config = dict(
    n_layer=9,
    n_head=4,
    norm='layernorm',
    norm_eps=1e-05,
    positions='learned',
    tie_embeddings=True,
    lr=0.00228,
    steps=7905,
)
MLP neurons of a small language model. Each row is named by its layer, matrix (up: input weights) and neuron, and shows model dimensions 0-95. Each number is 128 + 24 x the weight over its row's rms, rounded and kept within 0 to 255. Numbers have three digits each.
After each neuron's rows, "fires after" lists the tokens most often just before its 100 highest values on Wikipedia text that the model never trained on.

L3.up301:111132105120120130111116131141115128140150115077098159142144119137117096163091124168103143137108135135118167104116147151110060159124102144134137132176112180150093109150154056137129096143120114134146147102144152128168142113146097144169148092124150098118129076120121143162135112142168136109
fires after: " the", " his", "The", "=="

L2.up132:100116120124125127158118070137152157173122127152133137106132119107150122145148085151108092126106124143140093105114133149120147123113156152192102126112087150156151119109141121106140107116172088151138123120140095124149123111104116122150082093160129102093139148117133098126124133118149122103
fires after: " New", ",", " of", " in", " In", "born"

L3.up287:128141109081134140123138105132113138128141136138158149121098117117176100103109144116121139136127120112140101192088112105120123105090147122181118129109144117138166057139090121115121181074155143117133143125163098153133129131144152164124149083135109158117122155123148135120122119120114122108
fires after: " |"

L3.up136:133129095131094142139125106128159117145162125125079117107122162157144100063132149155123156151124104122125110101151055122125141154170135123130151134101147140136099134127130125122150122144136122142155114126139165165154094106097083102124153142103114099120108118131086145149090144153186110129
fires after: "\n", "|"

L3.up20:146084122097123126096108118162132146154117135114103113101109113170126102111182099131124094153091096150125136134130112078100147139159160122112116126117165115143111093165130139103118176141168135136101130125154103165118126135126159109156132152107120150111113119144104135166149135098119129132
fires after: ",", " is", " and", " was", "%", " as"

L3.up115:099092117146117134119144136143076120180192119121148142132107113154147136133097122133109119157084138105163110141080114103127141149100163149157149119152149107081148136111162113104147136116139203140171126108148121147186155138146105144131107133094137109125124129052161103112080125105123115107
fires after: " U", "S", " E", " St", " S", " F"

L3.up285:112151151124131137126117148168152142140139128101125159136086121121109123134126136099129133129086132132153116147123106111107161128177167104133095150132190104170110105169113159141093104176082128148112108114159153149080114128168128095088182149129131153113119107161128136094153157126138105136
fires after: ".", "-", "\n", " |", " •", "|"

L3.up143:102152113100160145124115129172113125150192134153144128122081119105142130177125115084119133143119143110131082123081142094116158092096150099180101104162123171119111117121099131096119132168158111116162123118143061157120159156186164126140179137082139108126095144141110124101148121129098129106
fires after: " in", " to", " of"

L3.up108:121150127119124111117121155123136136149135150102140119136083116126130119123126181102106116103107105116163115120122116122133180095137111130142108167139114135104134118130142105139146072131124137133100088116171089123121141106168136101104106096101147163129127139135158154099143095087108170100
fires after: " 4", " 3", " 2", " 5", " 1", "0"

L3.up140:129139110149119127145117123135153125138139113164149108137089138169115102120099101095128121162138083191147118107145116136081106128100098115130144146118152143160162098089180079156141111095151148152143099148123114123133108149132107181123103156175115177141110147170163134164095133167142073151
fires after: ",", ".", " for", " that"

L3.up304:105149129085110113112114099152152166162104135133079167126127105133138119141135176115130126177124165142106139139077097146117114110148115102103123133093122153151147087118146121159140118096141139133146103104149126120106142080176178126102135078167147160118161095142146182136133107116129105113
fires after: " |", " 1"

L3.up148:096112116158124179102147117146163126148109131139128136101102105136087119118115075108114116173164120111101158176151126084138135134135147133106101161121156141122111134152153098144151130123117151119150119094157109114111177125119086170126138104090141132181115136120138159143093073164103149127
fires after: ",", " years", " and"

L2.up203:106180130124102110195107125137119138135158129109118147125120115099122119117105159096147146147124116109176101096124087142121166114149095141148151149109157155121112100099118141201143112149124119136157132128144132147167110117170110138112112092090144129098102106098109129135114114121167107123
fires after: "\n", " |", "|"

L2.up12:145099150094135147127114114125151111139109144094103102118106124152116124117129139107126118157107110129127153136097164091111141119154178170158086170060139144130091133134077089146145155162124130127108091099159152121148157086122155137132174152086149129154125135136165109129157113095158131089
fires after: ".", " of", " is", " and", " under"

L3.up268:105147120136077129171130105102133174151095126117109103129098130150110119097174157126116142127105103111159158132103097086130164102174104158156130139143141178149063119122137143139150116166073109183114124101174171116141124124104127102103147129099147128095110148144144113121119109140162105135
fires after: "\n", " ", "|"

L2.up77:109137121117116207134127109166118144182143134116150130111105110179084125148078086084114098115095130125113090182142150121120158134113153112170073115144111134103111118135136125108145141153140143157138091158134093187133134146122117177119137147100126130121116147127131114147088113150097147121
fires after: ".", ")"

L3.up42:132121134100163171099106101129104141118135135129128102137143112120125108175150108109120136123151132128111103107131127121102092109130184153103117120151147129177116099157089123132147143107127125152142045142136121153135168144120117121148173156105129129139154104159125138168157124115071145132
fires after: " the", " of", " a", " by", " for", " to"

L2.up92:087132126157124123113123132100151183167095110140089153070117104120142109103124140141120093082161099167117114126080096148129119125119062143085138133119163159146095112134161126141159129132080119162169137080145132132148127078148113127077139069112131131103154101108158127139100117139160113127
fires after: " |", "|", ":"

L2.up166:125098140100144156116129117145106130169165132112148133091119109120175128118116108114116061156158122128147093112110127103122098083096103155159088117114149116123136118110136114113118153112143172154161128121158070139171119172143113150105118125085136142093116141091175142091106100129140140124
fires after: " |", ")"

L2.up238:120118113147079184152124113142101134130145136118109119117094127124154131120160135116135126085145126100113138125127098134131129096143080122153071140130145156119092090133104133185155133136125110173105116141153082178123146165148123085155142108094161150099101124132135111115147113135156115143
fires after: "\n", "==", "==="

L3.up284:113132117126161105129146110148107190137110114121129151132140131213085123119134087164100091116104121152155117144114099121135138147108088156172106133145134166086120116145147107123138141141126135100166159091121132106162113154072120140155099118131131073099093137133133135106148067124117123154
fires after: " a", " the", ",", " was", " an", " is"

L3.up40:129128109110146099107164121136119142149091113106121132111120132187109131104119140083118079135100110156182152157135098126120135121127088136104086140119154138122182126113155108146123137120135095121095120096133062147121116125073145089131139111150127135127115110115156176082118096121115096155
fires after: " (", ")", " \"", ".", " o"

L3.up144:136110134118141154101119135097100138112146153101086063096131135167111149145127114102123106154108146148110148156146110125106088169140177121137148138092155154125133151120143102089145123132126130188150155123136108118116114096133114097129096174101152145129162106132169159139142160152170105089
fires after: " of", "|", " the", "During", " On", " In"

L3.up52:128089131108125120118131127127118113139116159120150124134100102128097115105102127089102109137114086130158114143124107111123134098110088164152147138168083133104124141146180138122139102123152141165136065073144144120116173141160148127124128108125130155105083118117155153142135097124099149114
fires after: " 3", " 2", " 4", " known", " KOR", " 5"

L3.up5:118164089145135159146135114117111116186115128117107099114144139155141110156102069109118086135125111149134138145144119144110094109131135126146099136168138187143135140149125086118138105123156171114170134124145133110125133099112119167134118096123157107177124143156157115147159115119114109126
fires after: " the", " a", " an"

L3.up215:103163154153135118137132106124178095141070125099130158109104135139123108117123154124079093148106128121159092117070100078111127153138130128122109148162142125110134099130081114110129112162172135101105134113147151136135103140105152145128182091144104117137094090146114191119130112140164117117
fires after: "°", "″", "W", "E", " is", " |"

L2.up191:131134149105127166173113140117150138206145143127086105140104120106122122111118118148109134154086121101176125129058117128114150118137127118146126142106148177160077105126140118170142130124124123165126096158157135150130163123115141087151132107106137127077087117116134144121122148103142146108
fires after: "\n", " |", ".", "=="

L3.up86:112104109183111135142114092139149144117160153114113066178104107126135125097142129144098149110134116138147152157132136129119170136164126156141140128145151161097115123145158131141155078121072090157111111117143150126142121150114133106139110159154150087129116122094127140134124128127112116116
fires after: "|", "-", " |"

L2.up165:133172130169114101129128133121130155141121115104124131142100117114120145127145159115120136124105128142154125126140162090139142117141093135121084127160150132080104135120115119150143111162079182144175155117146136110143123085148107131091131087074152144154067104109134156122118105125133114166
fires after: " |", " —", " ", ":", ";"

L2.up265:101115106143094120161137138145112156149113133084167146122119130126090118128102130127107136142133118158127125168107147120132153075105111138107124169125170159149105074131108124164187134150141131137121127127165129151113114113152121137109095124095187163109119133072148137061124115146101133097
fires after: " |", ";"

L2.up26:122126123168114144109133114131098124131141109096101128142111155146105152141134086119128095168096117121119103159126155107132104117162151160182116124119182154132112126143140107134114139103121075120164129091151173132184130162135140142108118062109147136119093135096176130058128131100144121123
fires after: " is", ",", " was", " as", " also"

L3.up299:078143122166115130087131099119132121174114104138091166123127119160126123137103136095108119126132152096094104155149122173157090137155137144132126158141160124169165129125133126135128101116119132137148079085122160138118166089128129118118168102107122154131154093171188160128133100172107129115
fires after: " the", " The", " a", " Air"

L2.up96:123131110162097135129118136135163165147133128127143148133155117110126107110096156152118091081167107149164108079088136135136151132112107112110132132140162148166147103115114113171135118108101148164112128114151114127129146067152128081126086103101157146127141117132123146121129127134123113120
fires after: " |", ";", ":"

L3.up307:143155125115125139141127149179090092129159143133146118105093112113121131100090149162134081140077119120132129109128121138109103114098089149130126121123154096111120102136174114137140173141196150125128137149151049174170123144123130179144125106116126157132076141104133142133097125144143124144
fires after: ",", ".", ":", " |"

L3.up250:100147124125126183122112127160164135131145143144110076155133138177119094115093133116125132142122104121159141138153106103117136125161139110108075150126148167186089105140111118171144135131122102153115066152148139122107153112129146136136145140129123106142130126156144143121119139171130112151
fires after: "\n", "."

L2.up71:110126140141113153117146105088157129124085144128136135087104126146104124106134150169113119126142109112148128112143126076141104115112096189096116154109132158184100137120088126118114154138077176124139123082153135117124143129138108079088177155068141147141146119094149103118130112091127138102
fires after: "\n"

L3.up121:114132098126121136178128139160177161147111114109128166173146116131141122097156158182130113148153113149161119118110123164134116115127085099123118115157157154140124084114077150159122079123142119101070084104136109142116135178153155110096081093136130139122130168150124155090138087116108107119
fires after: " |", " of"

L3.up153:127130135129145135082131109165139132134132125118123137112092119140160133134103094098130105140117113115152101125132145106114148143156103141134124119138103167130146103124137136124125139124099114130161098113133125136129150140142121159142150152149120111115104126066104149100078141155150144086
fires after: "\n", ".", " =", ")", " player"

L3.up247:097142131117112139148128110114107117164137155155098127114124141129152115144170122125138131109140114179111162140115116128134143122131136140160127131092140129070071154105109137170137118204147160193150132128124086127166119131121140099123084121129148111135069126092072178123136095158077133132
fires after: ",", " |", " of", ":", "%", ";"

L2.up140:130135091165131144117123113132152133156126162159105088164120122125144123148112166127120124153090131107112094162164156108123160101081163106132108123167139123134115124114122137127125145114123124170145077153144127132108146106131176127156128132122113128153132142142135124120121126147098147115
fires after: " in", " In", "In", " to"

L2.up306:092158162136112143129130142155125178197122126079163123123093127130148130127132180150119101113100136127129109154129116142137152093147148141100093128113169139109119131107103156166141122183131122131158112094126172159125127142148093101069110157125148143116095088103110106060128116107146143127
fires after: ":", ";", "W", "N", "E", "-"

L3.up244:100124119143107205153148141160113141151152124113127131141138121113132105107113137186121083104090119138108095171075152131134091111080111115127146112156107116131140110123096134115134140124157124122137145108140139141159116156101112099134087107149140172121120114107151069085130127119121129129
fires after: " |", " on", ":", " ("

L2.up4:106140121125129138096134128088095140129115123138112142121127115085150072121132120161118133100116092154115090129129097150121170118145131137096137147144125130149142113132123117121144098135099105197130083110152142117154111140101114122137118056157139104104149130122188111133106106108134125107
fires after: " |", "|", " (", " New"

L3.up93:112113110148120135166107133088155154169124139119137106167102126132127093095089165124123121138126076112125121142148085128132139134163122153139118152149139156148119096136143146138150126143074146142117107126159133145145138107111111137160100145136127147111134107124124135157152097163155123138
fires after: "|", "\n", " |"

L3.up1:123143117135156120159125131174182104143140123136181129137116125115114112134163084151100106124097129101158068143125151107113135090103076117175095150153119116140133093128130113092116102145184152089125121127137130110103125142140137152135136106114134140131070125155156112148172121105124122110
fires after: " |", " was", ",", " is"

L2.up110:103141112175108109189121071126170150089112118102148130118128120102129134127136141104119132121137136147162131122170131095113134139145096143123140159145145140183101103129134117122102071131155154136145159136135123136162132165146116173102158094109124123145113096116178142158129134108118090150
fires after: "\n", " Television", " |", " the"

L3.up213:116126123138101111139127124142132172157106109106100108099127148140116135077133148134110121105093107145144103093118109119134154115153129113152128153084141161131129109144167120142150140165120110094088111087148159146142131139124094121079147138169132132118076115121114126088152100143139135131
fires after: "′", ")", "°", "\n", "N", "."

L2.up190:136119119152118141115122076138161103150164134107103083139137117172098140119146096111124131183068086113134089125137072121099133130178160154154139162120136147163072160120175129118130158139112147160136078110135136143140162133097148095136158124138129122095111147116117154099128117138143132103
fires after: "\n", " ="

L3.up256:117117124121133143104154087134132176133150142150109118116127114126118087100099125122106139129104122137123124151103149105136132114085157112132105121131138158160141127096142101155108128060123128081121080143141122171116192143132133101139156162159148100095175124126175090119106119132128127090
fires after: " (", " $", " 1", ","

L3.up172:114155115141167151125124150134095181159124098088070099139121160132125105143141100177121111108106126155128109121143147146118102138140132143122140157118124185111096128117129111132139112169109133130170102151159136140148143129087100140100103115140149148099098106109132090129106134148131120125
fires after: "|", "–", " $", "\n"

L3.up171:124156129141111154152123084158109136110166121127157172117076103161112120136105127117129118146114133134147114174107140109136125096150132142154112125151138141126166075124117131158115129135146116125136123137154067156105117152129116181117148117076146138124115136105130126092168159170129104089
fires after: " ", " —", " York", " ±%", " Pts"

L3.up146:117160106165155140142126128143121142120095118121106124114169140150108121089096090134131112132127110177143118157100155156124089118084095127087137117137164130153136089125157101175114125108126156104093139131122166124149093099109157120108078113116140112085119158124122090125139110177159125126
fires after: "|", " \"", " the", " |", ";", "\n"

L2.up170:132103120149106147127134118115152163161157141116075111130104121139109114097134102130097127149116133093133135135110099119120105113139142138164140150137101136127112141130100120111151139116111102141156129096155150132177151141084123111171131106142147096126146132103124140129153099119145106112
fires after: "\n", " =", "|"

L3.up147:106157117136107158176130108093144150172127122139092153104099119126158085129160112117137114140150108157133127123117099152127172100152100118081082150082157136138083119141098112156189086112097125179139113112160124115118122100180141130111124138079130144124101131075121139149130117136134090129
fires after: "%", "|", " |", " years", " were", ";"

L2.up31:095121123129087138128128125150111206115160133094164156101116115146091120155095134114108104112136139163123112169106175094152115103107114147123138151154130143158142074133127101127159120128122142113173128110141061124111129095137104162160123117105160167122153109112137143104139125149100124106
fires after: " ", " 0", " —", " 1"

L3.up33:081124094153130140096128079132105153152132132131087160118136122118160107163083093135107113106111162147115115157133139144128092120101118145158132112133104178133155143142161117122152148148120105174159110108141154170171150081095131136150175103107145114118153134109145119101127120121122105097
fires after: " the", " New"

L3.up295:105170148093094107140108156165122134105123128090140124096100112117131109124100154129129139139127124143151143107116188095131137080162138125135111133116139140134141095124117132155129108114119158133109134099151130111113146128200169136063126097099141154123133135104154114111116140092120123106
fires after: " |", "\n", " 978", "-"

L3.up38:153115132120148153089129129148100139107145158118137124096101103151138102148122098129122129093115161146122149143109111143098061102088139157123160138127137183096144120094159071154107082119156180125118104108154133132115158136146133116142121089121148139128142085125167136156147104125114130092
fires after: " the", " of", " in", " during", " for"

L3.up137:149116130106120128117147125139092156146118134124106103091124144184166101107158134092143097105159134149129156103131119103125081133150134143110106129085131132110137105109102079117152085156108128146094145112156111167149120113105128152151161137129161107120126121126135117097149125124150128129
fires after: "\n", "|", " a"

L3.up315:121102105136070127129141093119136122111124120112113098126144111120142141111170113086122106149101042121155145110149122132142126074165127121147098100152120170156113087162126165151141125120113104145125121094137074169102122117129162142139156101121134136062138137129114160118149120159124122144
fires after: "-", " |", ",", ".", "\n"

L2.up42:128145113112099107167120136125156171119166140109127104174090128125133077096145155169116147100115103118177139129132086137140104126144074149130117127127109145152134124102122116134129125109109154183168144107159141120172129130105133147146135068156135138099134110093135161171108112116123120129
fires after: " |", "\n", "|---|---|"

L3.up34:136133137106150139131121125116197116156144112120098113177078120103088141103148137191106124133129092134134114155156115088101115150158142177172126135110162126148136102155139117140125129141101113111105098116138112157143117133152147123081132136081117155136074134133178130104129126132154133109
fires after: ".", "\n", "|", "-", " is"

L2.up142:087105127132130135102123128195163144117077131128110139128104130134125159139116123105122124176140136108172119124120146100112184103139118103144085140112114125149168109156143148169158141119183059136160080110148119151112114113153166143097134089124125098109139128095129158119138124098189110086
fires after: "\n", "History"

L3.up23:091135128138119100113105118143145169161113108124079112121131107113101110106090178137099124128165129127143121180107119103140135150150115133105092151141144087135143127115185164157118085142092180161134097137131150155132094118147137125076123104097134127118130111119162160180082108112121115137
fires after: "|", " |", "-"

L3.up186:120152107116101121154130114161159170157137108105135069138122146103134102142149154148104125154115139125124144125104142095147123106126079099117115139141135181145109100116128116138161097140119128149138148119168114122135117100148095146139124099119145182117101064097155190134124102114119141139
fires after: " |", " 7", " 8", " 2", " 6", " 4"

L3.up35:112136122153131172135120144112128135132172119116108100108098126121100126160134116126118137103115145145111142110165147151118128127141131149158155121118112160099115142099114138125142106159106169154152138093155142100160146134168098174119158131104148123165110114139137114181147104150118118124
fires after: " the", "-", " The", "The"

L3.up298:092104139144080125077136101159135161163144148111121083115100132117116130122081167101112126133067146140100132123117105119152127138153158157130114196127150118158147119127150104165172111138130144134159140101146140150135121112120153129086086094095155148139147092103162104100101098142151139119
fires after: " 0", " 1", " 7", " 2"

L2.up9:129126124095106178157109121158138180166149137124086087155076133100115091081100159169128134140096120115150126127119056155128120128121117133155133142129140154151098150085151136147131136138131105139119113101151179134145126163138100105115118144121130133115105101127147098138100117116205133142
fires after: "\n", "==", "|", "==="

L2.up180:108107139091141187155107129133149096154143122111114152144154131163128138137128098120125108146098128156127156150139139123095121128155121186153132139143089102141142142156167093141162123126119149091130116116133150130163137085139114174153159069109149106125178149130143098143155118066125129095
fires after: " a", " the", " an", " and"

L2.up285:113137136125094102140115129139108150141117160108161128104137095119127108105127117143093098125124141130160092151088139105145136104142117125139118164176156154148116096137164114136152099161104162159148158096133148152164127114155125129105096102137207157112100123063143163106120081138145118117
fires after: " |", ";"

L2.up252:103165108144067111147118137129111141184141129147106152146112136090144095120124176139122102178119073115134116103122094141138169094136069130101110133166135169144104099122112148105149095149108111092117111134146114148146138107144151093126148104100150113100121143130107141116120105119183124130
fires after: " |", "|", " Time"

L3.up218:086137132127120136138118125112133143150103109085087114095070107093157160123119118124100099159162109145165141110117102074119180108171126142136111134154149141127123150137094164107152078149081162111137118091162155141118135180148129118105152090062131096105129099122132103103143129125146101176
fires after: "-", "\n", " •", "|", "/"

L2.up196:106100127117120180133107080143132143125152136152102156119106110119122129133122077164147130102124125147134099144121116152112111126151124116185096137118109137168133093123152119122136135105144120152148078139154109155130135141144102162165116119113123097104146158147158129174143120161143122098
fires after: "\n", " career"

L3.up228:147130102166117167123097121160172134168090126113114129097164122126154110142125109132135123131182117137109113131102105134132099090125140107141141152097124149134087106138128133196111132151128079141145069141121132180100160130146120104143123113111122139106118127144074136153139124180125150127
fires after: ",", ".", "===", " of", " the"

L3.up204:107133115180094137168114088146149169136153141109094087157130102112165072084134133158127128107132137116147168117108099137119149111141129176121139174115141113137117112113105128190167113124115091164096106095152136141166112148129125113105118093109152119114110138108162100147141125116145090136
fires after: "\n", "|", " Party"

L2.up167:104160139157078138181126100129108098108112119096133127117121099095147124098163121183125106104109105117171133101149065086121126093176089165128123165168132127113069128118086145138120108131077143121136152100145168124129130155115149086111115111126154116104159103111141128094150131107125164127
fires after: "\n", "-", "|", "\""

L3.up24:107112121152156165094124105145130177139090120148075122085127092103147136131123141145119120168124141158104093156074130134109081145143158127134128132120148123131114126129141138146129143144146096114161096105143114171153128091113109113126119074116139100072156093149141151141146116138107118125
fires after: " the", " a", "|", " in", " of", ":"

L3.up318:086157157156156107143108116133118158158080122092108112129140131105139138113149162121130133106104116134165123117159124101102120102185125143111090120175166178103096100114098130137143078126075133132156127107151160171134111127124118118110115133130140082153132092132131142111174138087198106137
fires after: "\n", "-"

L3.up257:131148098111129110108124152133149141122149125108190163118118078132118133129141123117086101108110133146155093173094137127133149077099145117136120142154126105123151104143131128124130173125120141117160119116138122112105150122164149160125141093126132144148117106103149138100109105145076154104
fires after: " ", " |", " —", " 0"

L2.up279:089096159151124183170157120167094137134132135100117073080115140114119150107133163113130099100127137122111126108133121092138120115153179148123087141117141144149129149113072136167150112165128101122112090125141124158108120158097094126114118127065130126162118116127123094073152113130117131142
fires after: "\n", "-", "/", "W"

L3.up248:104136136105090120207116121140111189153115118068113127112136117116138126143153104108103135122177116121168146092125107115140167120162121133071129129146136160117131101137126147134163059202119134130114112109138150127156119129161139135130153117122133117101101098102135126130159092141180126138
fires after: "\n", " |", " Total", "|"

L2.up277:128153101166118120153121097142134140140125143161108069146123124100130114134114150133120128105133106119108105129132143099124114116115146138150106128163116145117117128108147128140145114118157121145132087153144100187113145103167124110097162164142141100126126145124141172162150130116112111120
fires after: "In", " in", " the", " In", "=="

L3.up61:138099167127180130175092124126141125143094129151132108137112129108123089091138159129123124110134085138119147096108134156113152130156132145112078122085133113130115086132147105147142160174157100175109125118144127155133129091111153160109144129082131154128093108118116169151123139129144140124
fires after: " to", ".", " on", " from"

L2.up41:095109108147125160136139122153170196144144149118084107119095133132146125122108117140134140127127130116121174108131088154136144106135139135145109136124143167171082142124135158172124127157113082136101092137144151142108150114161117061117149112107146085111144122143109114122118121145152099136
fires after: "\n", "===", "-", "=="

L3.up3:111090105126127120165122118153159125160133132131061096111157135179114110121124138165132167135122097126147139089167072118095116123174150146146134143127145133139103127139135144119135101118139130116112114159137162147143110100136099094151130153112131110117126127165109155180128117129184107128
fires after: "\n", "|", "The", "=="

L3.up209:142118139138164117184140050138152136127106111128109143107151116161122147091176131118099113128105144121134082126098090079125140117127108160122105134118165121155140121144128146170117119109104125126119105130135173162157121117109163135125172114111157116135138140117147077130129078104098134153
fires after: " is", " was", " as", " became"

L2.up37:126120099126134132140125095132149127151152132143070089157106144164156129107142144118127151129136098101158131085119092128118111126139131121126129157103134119143129148138146133163115130154127084142117107142126176144155100115141124089096186154122132101153115140130110114103128130131198125139
fires after: "\n"

L3.up27:106132140094154171166121163168135137135105134148105110123105130136140098100128156154129130106135137123152161116142128129090149137129105126147105125141122144183091105152168120188110131141129099170091103147152127137125119093126103106123155065086133137117159106162154116150105128107179110121
fires after: "\n", "==", "-", "|"

L2.up164:137141134165116135112138082147171153204087137124140133135093121147102123100131150099097141123123051132133122139124131155136153128084121140098133142088135175116098133128135136152143127131170118170129112093137137136116144110108121116094148128114122156155057141121143144120112117155151119136
fires after: ","

L2.up14:130156122138059115161131091129158195104145130095137122110088121116130131138092126097132136110127112132130158113150111107135144098137115145134113152134156156148149064147099119166148125117134146106101138107150069108112127116143163159131126096097145132128124080130143143112155120139114123133
fires after: "\n", " ", " —"

L2.up53:114126145123107144089130151196114166128166123101164146099113137138115116125112130071106083116097120120160089158113160125126093108082119116168086132135152125106155103130140106139120154118156093118168134100166097132152136179113135161115131084113120142106137123086154153072114115129125126100
fires after: " |", ")"

L3.up90:135086148143138137110158141119127115129112139108125145128093100123099140126136093161119106061084114120116105189085128121119132127132153146099109168120097118143118121143089088129146181135152152171146122105171118118146180138080138148105155107130122147152144137114178142150144134132123141115
fires after: " in", " at", " on", " from", " to", " by"

L2.up319:105164136177081152120139142123110111111153136106107134097079147157115114120108111132123123129096112123140147116107105130139154093165104135115083135100136109178123121099090103143109143139114150139119123123180151115108100182136101125076154121110138183126099137087126116101124147170143144102
fires after: "\n"

L3.up139:086142092110142101115139124120129182164105140122105113126136125126153107143130145106115117146169159159153105098104101149132127126088093125118102112114144189136143065136141119106168113102114135120132139137131080117125125068178138127128119134138125143124140133143107166149135104151164100138
fires after: ";", " |", " 17"

L3.up239:118159107150096149137106108088162107131140148129084100144098109143142084139122092146111125140121098163122109124147070133124155101190115116115087134163119168172102088122132106153144113145127157155154123125159113122133096137152103146143145093149135108113121126111104160166152130140140128139
fires after: "\n", "."

L3.up73:110120134114149127180118108147156115097091135160104115115146120170097123096110117141117119128138086131115156124122132139110150129120114160141086153142162155168203064110119137157135144139148110133123156129125145109087142125106187122132143103104120128145130136144117118113118110168126137152
fires after: " \"", " ("

L2.up261:121152148182120173140150113120091126126140119091134122117100131111125145125142123083130087058119147102107126135119160141148144121147148115169116147104149128127158125102061125156137125116130110156113119127152099141132109191113136110071124135125131141167098099120174114102151109124093111129
fires after: "\n"